From a checkpoint of a small transformer trained on Wikipedia: learned positions, 365M tokens.
MLP neurons of a small language model. Each row is named by its layer, matrix (up: input weights; down: output weights) and neuron, and shows model dimensions 32-95. Each number is 50 + 10 x the weight over its row's rms, rounded and kept within 0 to 99.
Before each neuron's rows, "fires after" lists the tokens most often just before its 100 highest values on Wikipedia text that the model never trained on.

fires after: " ", " ev", " D"
L10.up719:42 50 52 44 30 59 41 55 73 51 66 62 54 69 55 66 57 40 55 63 57 46 26 68 37 45 41 57 46 54 36 45 53 52 43 39 28 46 63 38 47 61 40 66 53 30 43 55 34 51 58 29 51 45 51 48 63 45 48 74 41 47 46 39
L10.down719:61 52 29 45 60 67 37 64 48 57 50 49 44 46 36 68 59 47 55 45 38 42 49 66 30 41 54 51 58 41 47 65 46 42 52 48 61 59 53 46 44 36 51 56 57 44 43 38 56 48 49 58 65 18 61 36 40 45 58 34 67 48 60 52

fires after: ".", "H", " h", " ", " en"
L6.up324:38 41 26 58 60 45 62 47 51 44 58 70 47 63 35 54 53 49 47 48 48 52 48 58 46 51 63 59 64 52 29 43 58 51 43 59 20 52 59 38 53 53 53 63 65 51 64 49 46 60 52 56 41 47 59 40 47 56 35 59 40 43 50 58
L6.down324:55 57 54 41 54 57 67 67 61 59 59 50 45 43 47 50 54 61 36 33 67 52 51 34 54 46 47 52 34 52 62 47 72 32 51 44 61 43 42 65 54 38 46 60 56 55 44 32 62 45 55 41 46 53 58 39 43 38 56 18 31 51 55 50

fires after: " the", " l", " g", " R", " add"
L8.up167:65 53 52 42 53 45 51 37 44 45 45 57 55 32 67 56 58 44 66 37 49 50 53 56 61 56 48 40 53 53 35 59 48 45 46 63 53 75 50 62 54 50 41 47 31 54 54 70 59 56 42 45 38 44 57 66 53 42 56 57 51 38 39 49
L8.down167:47 52 49 62 56 43 66 63 61 50 65 69 22 62 51 43 50 39 60 44 29 60 60 47 44 49 55 51 48 56 52 63 38 45 65 46 35 52 49 70 37 43 62 44 56 34 44 61 37 46 57 66 47 40 40 55 61 59 39 55 42 41 67 59

fires after: " Sup", "T", " G", " St", " T", "ut"
L11.up106:59 57 47 70 35 54 48 57 59 48 65 57 63 53 48 60 49 42 29 42 44 65 49 55 36 42 48 42 32 44 36 37 45 59 34 35 42 57 80 58 50 52 68 47 53 46 55 54 53 63 41 48 49 61 57 45 59 57 35 52 60 42 50 41
L11.down106:62 57 68 56 54 51 68 46 46 58 39 50 48 59 62 48 62 64 61 34 57 51 37 28 41 52 75 62 50 71 63 40 36 54 65 52 40 51 40 54 39 46 37 40 37 44 71 48 39 53 54 39 53 36 35 56 57 65 56 44 44 54 42 60

fires after: " the", " R", " S", " f", " s", " w"
L8.up619:68 51 48 40 56 42 52 36 62 38 32 67 44 29 39 43 57 53 59 42 45 57 58 63 57 59 44 42 48 59 57 43 49 42 51 57 41 59 48 51 39 47 48 57 53 43 40 48 54 49 57 34 52 54 58 64 51 66 70 79 50 69 54 41
L8.down619:54 38 23 72 45 54 41 55 45 56 41 69 52 53 52 69 60 50 56 33 60 30 46 56 60 55 50 51 58 45 55 43 54 63 57 49 52 58 39 57 69 53 51 58 34 53 52 50 56 51 40 39 48 79 49 52 32 40 40 48 46 47 63 57

fires after: " s", " w", " W", " m", "-", "ork"
L6.up15:38 30 58 52 50 53 47 33 55 66 47 66 37 46 49 64 51 59 51 46 23 36 55 33 53 50 74 47 40 45 52 58 58 47 47 44 68 44 19 50 52 51 58 43 61 35 59 47 43 40 41 48 52 58 35 48 50 41 50 43 44 46 36 55
L6.down15:60 60 63 44 62 57 67 41 43 32 53 57 36 58 51 59 41 43 50 74 47 54 43 50 71 42 32 53 57 63 45 43 49 58 41 62 57 58 48 49 48 53 33 47 51 42 45 65 47 44 57 62 48 54 71 54 40 42 43 42 54 63 59 48

fires after: " G", " R", " J", " D", " to"
L11.up385:43 47 57 48 41 55 40 42 36 58 63 56 48 45 46 42 42 47 58 42 55 61 55 63 37 47 62 45 51 72 60 56 42 58 49 42 63 73 64 50 47 50 50 39 44 58 36 41 40 59 56 58 43 59 57 53 59 30 50 42 45 50 44 44
L11.down385:62 49 23 40 71 33 43 54 43 34 56 25 51 64 37 52 38 57 56 51 44 58 41 51 59 54 40 44 48 22 62 43 52 45 48 51 46 41 45 54 61 52 60 43 57 63 49 61 39 47 45 54 65 56 42 57 49 48 61 56 59 54 76 54

fires after: " g", " w", "g", "om", "o", " W"
L5.up368:57 44 45 24 56 61 40 59 48 54 34 44 47 49 62 51 33 61 63 50 46 42 44 64 61 64 48 47 59 84 59 31 48 40 40 70 61 46 47 36 66 47 49 46 56 60 33 66 48 65 33 45 60 59 49 51 53 50 48 67 46 40 54 61
L5.down368:50 41 25 54 64 57 52 47 34 52 47 41 60 18 52 54 34 53 37 34 50 49 54 52 61 48 51 49 62 47 60 48 53 44 57 48 46 40 60 49 64 44 59 60 55 37 38 45 57 32 42 45 39 91 75 50 41 63 59 57 64 52 57 49

fires after: " p", " al", " am", " P", "p", "b"
L5.up655:41 32 51 38 41 51 51 53 40 45 58 33 35 52 45 55 63 43 62 52 54 63 61 43 50 53 75 58 62 38 50 47 27 41 52 47 47 58 58 58 41 54 47 43 46 49 41 44 60 50 66 50 35 52 41 56 43 44 55 49 58 68 52 46
L5.down655:46 33 43 58 66 53 50 48 43 67 39 50 37 25 45 61 41 41 41 41 57 53 65 49 37 37 46 61 45 59 53 37 58 72 43 40 51 27 72 29 34 39 50 57 46 66 56 47 53 53 50 57 46 55 46 47 40 53 66 60 45 53 26 68

fires after: " G", " |", " C", " c", " g"
L8.up296:47 53 42 56 36 53 67 59 60 49 42 64 56 70 52 52 58 59 51 47 61 48 47 44 32 40 42 41 54 79 38 64 44 36 74 47 53 64 55 43 53 55 56 29 58 69 47 43 56 54 37 42 42 32 37 46 57 35 62 57 55 44 56 43
L8.down296:51 41 57 55 50 47 63 58 34 56 54 45 64 45 46 54 46 57 46 54 44 51 49 49 55 42 58 39 46 47 31 68 55 52 41 65 61 49 65 66 48 31 51 52 53 61 40 45 57 39 39 37 62 41 54 51 48 47 51 52 57 71 42 43

fires after: " S", " res", "art", " No", " d"
L7.up48:47 48 56 50 49 54 41 60 53 31 56 54 48 34 46 61 56 50 55 52 47 54 48 54 45 58 42 40 62 42 64 21 69 14 41 40 62 55 54 55 33 50 42 42 58 55 47 54 48 58 36 52 55 42 50 61 55 54 58 57 60 58 37 48
L7.down48:66 49 50 52 56 42 68 58 38 47 37 68 45 62 51 54 43 27 53 43 63 51 22 47 53 38 55 45 60 46 38 53 41 53 64 33 39 51 50 50 53 41 68 47 33 46 55 56 50 49 45 44 41 35 56 50 45 47 48 51 51 42 53 62

fires after: " p", " s", "ab", "-p", " w"
L8.up328:73 50 37 47 50 57 37 50 50 41 51 46 44 51 62 56 31 47 56 63 54 38 57 48 60 64 60 58 40 54 48 55 47 48 51 41 51 55 52 48 34 55 63 47 56 48 68 44 48 51 71 43 55 53 49 66 43 42 73 50 45 38 53 62
L8.down328:54 63 56 46 55 45 65 37 45 48 46 53 44 50 42 68 49 54 40 54 57 49 42 49 57 50 45 48 60 44 29 41 41 38 46 61 48 37 51 60 60 39 42 56 54 53 49 46 41 79 63 41 57 55 51 31 66 50 37 52 42 67 45 54

fires after: "w", " an", "igh", " W", " w", "16"
L9.up701:57 49 57 58 49 59 33 48 71 57 40 56 33 50 37 58 44 56 50 46 51 58 46 76 76 45 66 60 46 41 72 61 56 32 63 53 58 49 46 37 55 60 41 63 43 53 36 50 42 38 57 67 31 30 48 42 72 48 45 47 69 66 53 51
L9.down701:46 55 40 47 64 58 57 49 55 48 61 43 50 38 62 42 38 25 69 47 48 39 53 44 39 49 57 50 43 54 55 48 60 53 54 52 51 30 40 64 48 37 63 36 49 54 49 57 44 85 55 60 47 67 68 70 40 44 38 56 59 46 45 38

fires after: " w", "w", " E", " e", "r"
L7.up726:53 48 54 46 59 58 53 63 53 50 43 51 33 55 43 58 50 51 52 46 40 52 43 62 46 35 22 51 55 49 68 41 49 45 63 56 51 56 50 38 45 64 45 47 30 59 32 46 38 45 50 38 46 27 68 31 34 47 44 72 49 62 52 47
L7.down726:52 58 55 57 55 37 38 45 48 44 41 63 57 52 32 54 45 52 58 38 48 54 57 57 53 36 59 56 58 63 57 37 53 69 26 54 42 47 48 25 55 45 72 52 53 46 63 55 54 25 52 29 59 61 46 69 65 49 55 51 54 48 48 33

fires after: " s", " C", "it", " c", " T"
L10.up534:62 67 44 78 40 45 50 38 37 44 40 49 52 52 53 45 62 43 36 58 49 48 35 45 18 50 41 72 58 47 41 46 44 56 49 42 57 46 47 55 36 43 59 36 55 69 35 48 55 61 46 37 48 35 57 52 55 62 66 49 49 54 49 50
L10.down534:56 55 43 53 50 44 35 39 66 42 51 24 47 30 58 44 42 45 37 45 56 52 50 57 44 65 64 53 39 61 53 62 56 45 58 58 44 56 71 55 50 48 39 46 55 35 56 57 40 50 55 46 28 60 45 47 48 47 56 48 62 45 56 48

fires after: " to", " in", "ou", " Fran", " In", " n"
L10.up496:60 43 55 46 58 39 48 51 52 51 44 51 60 33 43 47 51 56 57 45 48 33 41 39 55 59 53 59 59 52 33 52 64 41 54 74 43 59 44 28 35 50 35 75 52 63 69 58 37 52 29 38 35 39 43 47 48 41 39 45 51 42 59 36
L10.down496:53 40 51 41 44 25 50 40 46 58 36 51 52 63 55 42 46 53 52 58 72 47 51 38 47 47 43 58 26 49 55 53 66 30 63 58 46 51 66 33 42 57 72 44 49 32 56 64 59 37 52 50 52 67 47 37 47 36 45 59 54 64 48 45

fires after: " In", " in", "In", " ", " E"
L5.up105:43 54 53 45 48 46 51 46 46 67 42 41 54 42 38 37 53 40 62 34 38 32 43 50 41 50 54 71 58 32 57 52 45 53 46 63 43 61 46 55 41 43 56 52 62 56 57 71 38 50 29 40 52 48 54 49 27 60 66 74 54 37 47 30
L5.down105:59 48 44 50 50 53 47 64 25 42 48 62 47 53 47 64 54 41 33 56 58 47 42 33 46 48 51 48 44 55 54 44 58 46 56 50 52 35 34 61 36 49 64 48 44 56 43 41 58 42 52 53 66 46 54 43 72 41 49 46 44 31 54 32

fires after: ".", "C", " w", " g", "y", " sy"
L7.up648:63 53 43 37 61 64 44 49 52 68 50 47 44 44 60 34 44 34 60 53 51 47 38 43 20 51 35 45 54 58 52 58 42 44 48 70 53 59 55 61 58 62 33 57 44 46 46 47 43 30 59 67 39 49 74 47 58 53 61 72 38 52 40 44
L7.down648:47 58 47 49 47 35 47 52 38 51 42 51 56 55 45 51 55 68 52 51 43 39 54 52 73 48 42 58 68 43 47 28 57 61 45 21 50 30 45 49 58 53 44 49 54 55 52 55 57 58 59 50 40 65 50 39 34 50 57 64 22 55 40 77

fires after: ",", " a", " and", " l", " the"
L11.up495:68 52 47 49 56 63 59 60 59 50 31 52 45 59 68 30 44 31 53 49 61 52 68 66 55 48 43 45 39 57 50 49 52 50 69 28 55 53 69 58 58 51 45 38 39 54 53 39 64 47 50 62 51 45 48 49 31 47 49 48 58 43 67 56
L11.down495:47 47 48 46 42 56 70 39 43 64 52 50 54 35 35 50 53 49 69 60 39 47 31 43 52 63 54 51 53 33 47 37 52 56 36 61 53 50 48 75 24 54 47 59 50 42 64 51 53 49 60 37 49 55 60 53 60 34 48 60 65 35 32 47

fires after: " v", "r", " =\n\n", "0", " V", "un"
L6.up321:41 54 47 45 42 44 45 60 63 46 51 42 39 48 60 57 36 55 47 46 50 56 43 48 70 69 58 35 50 65 52 41 58 56 69 42 37 56 53 50 53 64 48 60 57 53 58 76 53 40 39 50 65 44 46 53 35 42 37 58 38 62 46 38
L6.down321:35 45 73 54 46 60 53 54 48 44 46 44 54 50 49 49 53 63 38 47 48 51 66 47 50 54 49 45 51 54 56 36 61 46 31 47 37 61 52 54 47 53 56 54 47 44 54 32 39 29 64 64 50 29 54 59 67 56 49 33 43 69 48 43

fires after: " g", " s", "s", " v", " G", " j"
L5.up726:57 47 56 44 43 50 46 66 52 53 56 69 36 62 64 53 35 39 55 58 60 57 51 51 52 46 53 56 37 54 58 51 66 40 67 66 47 54 53 36 42 51 63 33 48 34 57 48 42 52 31 51 54 56 49 56 46 40 50 36 55 47 41 41
L5.down726:40 44 48 54 74 43 55 47 51 40 51 63 47 44 54 38 56 48 45 40 51 46 45 61 48 15 42 51 50 66 32 62 28 29 55 48 69 48 46 64 62 30 48 50 62 52 42 44 48 54 50 57 45 31 57 57 59 50 51 53 60 60 54 40

fires after: " pre", "oll", " /", " v", " re", " well"
L6.up529:31 39 56 43 35 52 44 43 36 43 45 57 74 67 49 59 53 52 49 49 43 55 61 48 56 59 61 65 56 58 56 56 46 52 30 54 24 46 49 33 53 51 49 48 71 30 51 58 38 52 62 51 58 43 44 52 61 60 42 51 34 49 56 46
L6.down529:45 56 46 41 58 61 53 62 58 27 59 42 42 28 61 42 48 52 68 63 47 44 65 47 59 49 40 36 53 43 47 36 54 48 43 58 49 42 53 47 46 44 51 49 62 51 65 55 60 51 45 47 42 39 59 58 62 43 65 62 68 42 48 57

fires after: " ro", "o", "ra", " tra", "e", " ra"
L5.up233:41 54 51 46 39 55 40 39 53 40 35 54 41 38 61 49 54 44 46 43 51 43 66 52 53 62 45 42 45 57 64 49 55 61 40 45 45 55 36 52 53 57 46 61 55 35 42 63 57 56 41 52 49 59 44 38 49 61 60 64 63 50 46 44
L5.down233:66 56 38 75 47 53 49 49 38 54 48 33 50 65 36 40 62 46 41 57 55 66 34 53 46 49 61 43 54 65 53 62 36 41 47 46 55 56 55 44 47 59 28 51 37 46 67 64 57 54 40 53 32 32 41 50 39 50 67 50 42 39 46 67

fires after: " Ad", " P", " ad", "f", " p"
L11.up550:54 36 42 61 47 53 61 48 48 41 62 41 48 48 51 56 58 45 75 45 57 69 57 57 38 50 57 48 65 42 63 43 38 47 47 56 57 64 63 51 69 60 38 54 32 48 46 42 44 32 55 54 62 67 46 32 35 63 40 47 43 62 37 50
L11.down550:53 45 41 45 53 44 37 71 60 65 52 50 31 62 53 64 41 40 64 50 67 41 52 37 54 51 59 54 37 49 29 55 43 54 58 58 44 49 48 49 41 36 58 47 58 50 48 69 37 42 64 54 55 33 47 51 68 58 59 50 38 35 40 64

fires after: " (", " in", " r", " rep", " was", " is"
L5.up333:69 41 35 35 58 55 72 44 54 43 35 47 52 38 59 54 54 38 30 63 39 44 49 38 58 43 57 65 70 56 51 42 50 60 54 51 30 44 53 39 56 49 50 51 57 58 68 49 45 32 49 51 51 44 44 54 64 52 38 39 52 55 48 65
L5.down333:48 40 50 44 50 41 60 55 37 51 32 51 58 45 44 33 82 74 58 45 27 63 54 55 56 45 38 50 66 46 50 39 49 39 65 53 40 39 49 59 47 53 54 48 49 51 68 36 44 63 53 29 43 33 28 60 43 55 58 58 51 39 33 54

fires after: "|", " S", " |", " s", " qu", "it"
L10.up243:43 36 54 48 49 60 45 39 62 58 70 44 58 55 36 64 56 62 46 52 47 51 38 58 25 50 47 55 46 41 43 49 53 67 40 38 42 46 38 40 37 57 39 53 49 48 62 60 65 41 39 40 56 67 59 54 41 47 40 54 54 40 57 49
L10.down243:44 60 47 64 45 46 54 50 58 62 49 58 59 49 45 59 57 59 51 56 40 51 43 63 26 51 45 48 37 45 59 53 49 59 56 62 44 47 44 57 43 53 60 53 51 59 56 47 48 47 41 76 51 51 54 42 37 49 54 68 54 43 35 57

fires after: " known", " released", " D", " Ant", " un"
L7.up114:49 51 49 49 34 23 41 52 54 35 47 72 63 57 60 54 61 44 42 48 61 47 51 43 43 39 63 52 63 68 37 51 50 40 38 44 22 51 50 55 41 41 44 55 52 63 57 32 38 30 50 51 39 53 51 45 48 57 51 55 58 54 44 37
L7.down114:37 38 48 40 51 79 66 34 68 53 52 43 36 41 52 50 41 54 51 47 58 71 57 48 41 53 59 41 67 58 46 40 62 38 45 72 58 47 50 40 53 63 44 71 54 51 45 58 54 72 48 52 64 38 70 45 48 46 53 46 40 58 48 44

fires after: " by", " at", " the", " l", " N"
L8.up50:55 52 61 44 55 50 47 49 62 49 62 48 61 43 43 55 44 55 52 22 48 48 35 43 42 37 58 58 43 45 45 56 44 50 52 64 64 74 55 50 42 52 64 52 46 55 61 35 62 55 53 60 50 34 58 49 76 53 38 53 39 56 45 63
L8.down50:62 56 59 42 52 63 41 54 67 46 37 37 59 52 38 60 43 59 64 55 55 41 62 57 50 37 37 63 61 61 50 65 47 44 67 53 39 58 40 51 46 20 64 47 48 37 41 56 49 72 51 56 45 56 61 66 46 51 62 48 38 28 46 55

fires after: " M", " in", " In", " B", " At", " D"
L5.up402:44 43 55 52 61 48 63 32 27 63 59 64 48 59 23 51 64 48 49 48 53 47 44 65 57 53 63 47 38 41 55 58 57 41 56 79 52 49 53 43 42 37 44 54 80 44 51 59 65 39 42 34 44 51 51 73 48 61 38 40 44 38 47 45
L5.down402:43 34 38 48 35 52 28 35 44 52 46 28 56 55 56 60 61 52 51 62 42 41 43 44 44 58 55 48 54 58 46 73 39 31 55 53 51 46 35 41 61 39 48 37 64 50 63 63 55 47 42 27 38 49 41 39 51 58 35 51 44 61 39 41

fires after: " ch", " ar", "ch", "A", " by"
L6.up127:43 53 64 57 52 57 57 71 40 49 69 62 52 56 50 55 45 57 53 54 36 51 48 52 47 43 53 45 48 44 38 43 44 46 38 52 71 48 39 28 45 59 40 47 50 76 48 45 57 37 49 46 46 53 58 66 46 60 48 65 55 47 50 58
L6.down127:52 50 41 57 47 26 52 57 41 61 43 44 37 46 37 66 38 46 42 37 58 38 59 45 52 41 54 39 39 47 50 54 33 64 56 59 48 43 38 29 62 45 45 58 56 43 48 40 60 76 54 45 55 49 35 52 37 47 69 33 49 60 74 63

fires after: " pro", "f", " pl", " se"
L9.up131:69 44 62 42 45 74 30 66 42 52 55 52 68 56 47 57 47 51 58 59 38 47 50 44 42 62 56 46 49 57 39 57 32 47 49 45 49 59 46 45 52 38 54 59 63 35 48 58 47 41 35 73 60 43 45 71 41 47 59 48 57 30 56 56
L9.down131:51 57 57 57 72 28 41 47 49 50 54 19 49 57 41 49 50 53 46 56 52 32 58 65 40 45 46 38 47 42 54 53 50 49 57 49 51 47 47 43 40 47 59 51 48 56 51 33 56 56 53 52 49 54 60 30 63 36 67 52 48 53 53 51

fires after: " s", " re", " rel", " S", "R", "s"
L7.up490:47 47 34 51 43 58 40 48 58 41 69 67 66 59 46 62 45 38 66 56 46 49 40 53 43 43 49 54 51 66 54 55 61 45 40 35 57 57 49 48 49 38 35 35 47 43 54 83 67 36 52 24 55 45 57 33 63 73 46 49 47 58 48 44
L7.down490:43 47 59 67 49 42 48 57 42 49 51 52 55 35 35 61 36 68 66 43 49 42 44 28 43 44 75 54 62 48 58 58 45 56 49 34 54 43 47 49 29 34 39 38 56 54 62 56 59 47 43 58 56 44 52 52 54 51 54 44 61 48 49 43

fires after: " his", " the", "'s", " a", " His"
L8.up55:54 64 68 58 40 46 64 69 61 50 38 42 51 42 49 39 55 38 45 56 37 57 45 59 65 71 44 38 75 40 45 51 52 59 61 51 39 75 50 52 67 46 52 51 59 56 60 42 71 48 39 64 36 36 51 60 55 52 45 50 57 50 57 46
L8.down55:24 52 51 48 54 63 40 46 53 34 50 54 59 60 61 49 37 50 45 36 49 37 46 60 41 48 66 53 49 55 53 58 53 52 49 51 62 61 36 44 52 52 36 60 51 54 42 32 44 40 65 37 56 51 51 39 30 61 43 76 66 56 61 52

fires after: " is", " re", "8", "it", " was"
L10.up649:60 34 58 55 41 44 61 43 45 56 43 66 52 65 47 52 62 37 17 54 59 61 52 27 57 36 66 54 55 34 31 52 59 65 67 42 33 53 47 36 64 59 31 56 47 42 35 56 47 51 40 59 54 54 49 50 50 57 50 54 47 41 70 56
L10.down649:42 43 43 38 59 53 51 34 61 60 65 45 63 52 46 60 59 55 66 61 40 43 47 42 56 45 62 61 70 56 54 46 67 47 42 55 39 38 44 60 49 45 67 60 45 55 60 36 46 45 53 31 33 43 46 53 53 43 41 44 42 40 41 60

fires after: " la", "E", "A", "O", "a", " La"
L7.up159:48 48 67 52 43 41 41 48 63 47 70 38 42 43 59 61 54 69 50 48 60 53 53 46 54 51 47 41 46 60 42 46 57 44 54 47 46 44 62 69 52 69 32 52 48 52 50 40 67 49 58 55 34 58 49 21 54 40 57 56 48 54 72 49
L7.down159:64 52 45 66 44 63 57 48 54 40 25 60 34 47 44 50 53 43 59 36 59 58 44 42 59 58 40 45 60 51 42 56 48 64 55 59 57 47 52 37 45 74 41 43 45 48 42 35 60 48 44 68 51 63 49 43 49 43 56 52 44 45 57 60

fires after: " s", "s", " S", " Re", " On", "as"
L9.up729:58 33 52 36 54 53 44 54 57 45 45 72 50 50 42 54 65 46 66 47 45 37 46 49 46 41 58 43 40 50 55 54 50 34 48 61 39 50 56 54 46 55 55 54 54 37 67 59 56 41 60 52 52 53 59 35 48 50 62 50 28 48 56 48
L9.down729:58 58 34 58 47 67 40 42 58 49 53 75 66 51 41 60 61 61 64 51 32 52 56 51 44 60 30 57 53 44 51 41 42 56 59 34 62 57 48 48 35 37 51 45 54 59 42 42 57 44 41 40 41 63 37 63 52 44 47 47 52 55 49 56

fires after: " the", " N", " P", " T", "″"
L5.up40:52 41 60 49 43 43 59 55 52 44 46 55 64 29 49 47 55 42 47 39 46 49 39 42 54 26 49 66 58 16 57 49 36 37 64 73 59 47 44 52 52 56 38 53 56 58 60 45 33 53 61 57 74 52 39 44 57 42 51 39 34 54 60 38
L5.down40:60 41 42 50 41 58 55 57 59 58 22 59 41 68 51 49 44 53 59 65 60 40 49 35 56 52 53 63 59 47 59 64 61 50 36 68 43 58 39 37 61 51 62 63 35 49 50 42 48 44 37 32 44 62 39 59 54 45 45 78 49 43 47 76

fires after: " sp", " re", " con", " sh", " th"
L8.up503:35 44 43 44 57 58 42 45 28 37 64 57 44 45 37 50 43 32 30 49 28 56 37 42 65 63 47 41 49 57 48 37 40 70 37 65 50 38 32 36 59 63 51 41 55 59 42 52 47 53 54 46 39 49 71 57 35 43 34 45 38 42 64 46
L8.down503:48 39 64 49 46 44 62 50 56 35 39 59 31 33 49 62 66 58 48 43 63 33 51 50 52 73 65 48 49 65 34 52 54 29 59 61 63 60 38 34 41 46 51 54 49 38 48 30 45 53 47 41 50 58 48 55 45 47 63 53 48 59 62 49

fires after: " on", " W", " g", " w", " to", " G"
L7.up381:48 47 63 37 51 57 39 43 52 40 49 55 50 59 49 68 27 54 52 51 40 48 38 57 56 49 52 50 45 45 43 54 47 47 59 49 53 54 34 33 47 47 68 37 53 52 48 50 42 52 34 45 59 64 51 47 53 62 58 57 55 61 36 50
L7.down381:51 42 47 55 51 64 70 26 35 40 59 31 51 68 46 33 41 43 58 67 49 51 59 55 46 63 45 55 52 54 37 57 49 43 57 49 41 45 53 57 51 32 54 58 65 45 46 63 37 55 46 47 37 39 55 35 46 42 48 55 46 41 44 65

fires after: "he", " eng", " Par", " comp", " Eng", "ro"
L10.up602:23 57 48 54 45 53 60 38 25 51 59 51 63 58 57 53 48 42 59 46 39 61 55 54 59 55 31 56 43 65 43 46 27 50 48 48 56 52 59 46 51 49 53 64 45 51 38 40 36 50 57 51 38 47 55 41 37 41 53 50 60 48 62 59
L10.down602:48 53 49 57 55 56 45 44 58 74 48 64 45 33 63 65 61 53 40 35 39 43 56 56 50 55 50 36 49 58 46 45 51 46 39 60 58 53 38 52 51 54 66 67 35 63 43 58 43 41 36 36 49 45 53 31 45 43 62 57 55 43 43 54

fires after: " res", " ex", " d", " em", " ev", " sim"
L8.up413:50 54 48 47 56 61 57 36 41 41 50 50 40 54 57 64 56 61 55 83 45 40 41 59 49 60 40 42 40 67 50 52 59 36 61 31 50 49 52 39 42 50 49 35 65 44 59 61 65 56 62 34 49 50 43 59 59 49 47 60 44 53 34 46
L8.down413:53 44 43 65 57 53 63 42 58 50 45 64 59 69 43 53 29 72 51 45 45 45 42 38 43 63 33 52 53 62 58 45 48 54 60 60 65 42 32 57 30 38 71 51 52 39 56 70 44 59 44 42 67 50 47 54 55 51 45 14 65 48 54 38

fires after: " B", " ch", " p", " pr", " pl", " b"
L10.up262:51 68 55 61 36 50 52 51 36 53 60 40 35 66 63 44 38 39 44 45 31 37 46 38 41 46 64 43 41 45 57 60 35 46 70 57 49 33 52 58 31 54 43 65 60 43 50 47 60 38 77 49 56 44 58 54 56 48 54 68 43 51 54 61
L10.down262:47 37 34 53 40 61 53 49 46 60 52 47 38 56 58 49 46 41 56 38 48 48 68 59 52 55 50 58 36 51 58 62 54 58 50 64 39 25 40 46 45 58 42 55 54 36 36 40 42 37 31 50 51 47 43 38 43 49 68 50 36 63 49 54

fires after: " prom", " estab", " pro", " int", " v", " re"
L7.up233:29 50 63 31 49 51 50 54 54 53 46 55 53 27 53 61 37 29 38 48 48 64 28 51 69 54 57 68 67 58 60 69 39 43 45 53 39 43 38 39 55 58 40 46 64 58 52 61 50 55 55 41 47 46 58 51 40 43 39 43 54 48 33 57
L7.down233:43 46 46 38 73 44 56 65 56 62 64 41 40 33 55 45 46 69 64 41 56 44 59 46 49 45 61 51 52 62 50 53 45 46 60 51 48 38 47 45 39 41 55 48 57 67 51 51 24 44 48 57 46 61 57 68 61 47 46 63 56 50 37 73

fires after: " ar", " |", " Ar", "\n", " ", " |\n"
L10.up2:48 53 33 59 29 38 63 43 63 34 51 40 38 55 38 54 69 50 37 37 46 56 43 80 54 39 56 40 62 66 50 66 34 62 52 44 48 50 58 49 45 47 43 46 56 39 58 46 48 58 51 62 42 45 44 50 66 41 52 69 59 28 61 34
L10.down2:51 54 41 73 64 50 56 35 40 65 44 49 59 58 42 61 44 47 49 47 58 53 67 60 71 49 59 46 57 49 40 52 36 39 46 55 31 57 38 52 46 57 46 33 44 58 40 60 54 61 54 24 46 31 65 52 54 46 50 44 53 55 44 65

fires after: " U", "U", "O", " wh", "8", "A"
L5.up291:32 61 38 67 48 37 46 41 55 44 68 66 37 56 53 58 74 43 37 46 46 64 59 56 54 55 36 61 43 43 69 41 67 54 52 51 45 48 47 47 52 60 62 52 59 49 50 39 61 42 51 48 44 58 50 44 57 53 58 65 56 51 61 37
L5.down291:71 45 30 60 48 24 67 59 51 41 35 27 43 51 38 55 45 51 46 48 44 49 53 52 55 42 68 45 68 58 43 59 37 68 56 52 40 47 51 46 53 40 72 63 61 52 71 69 42 55 51 34 45 60 47 52 68 47 57 55 45 58 47 65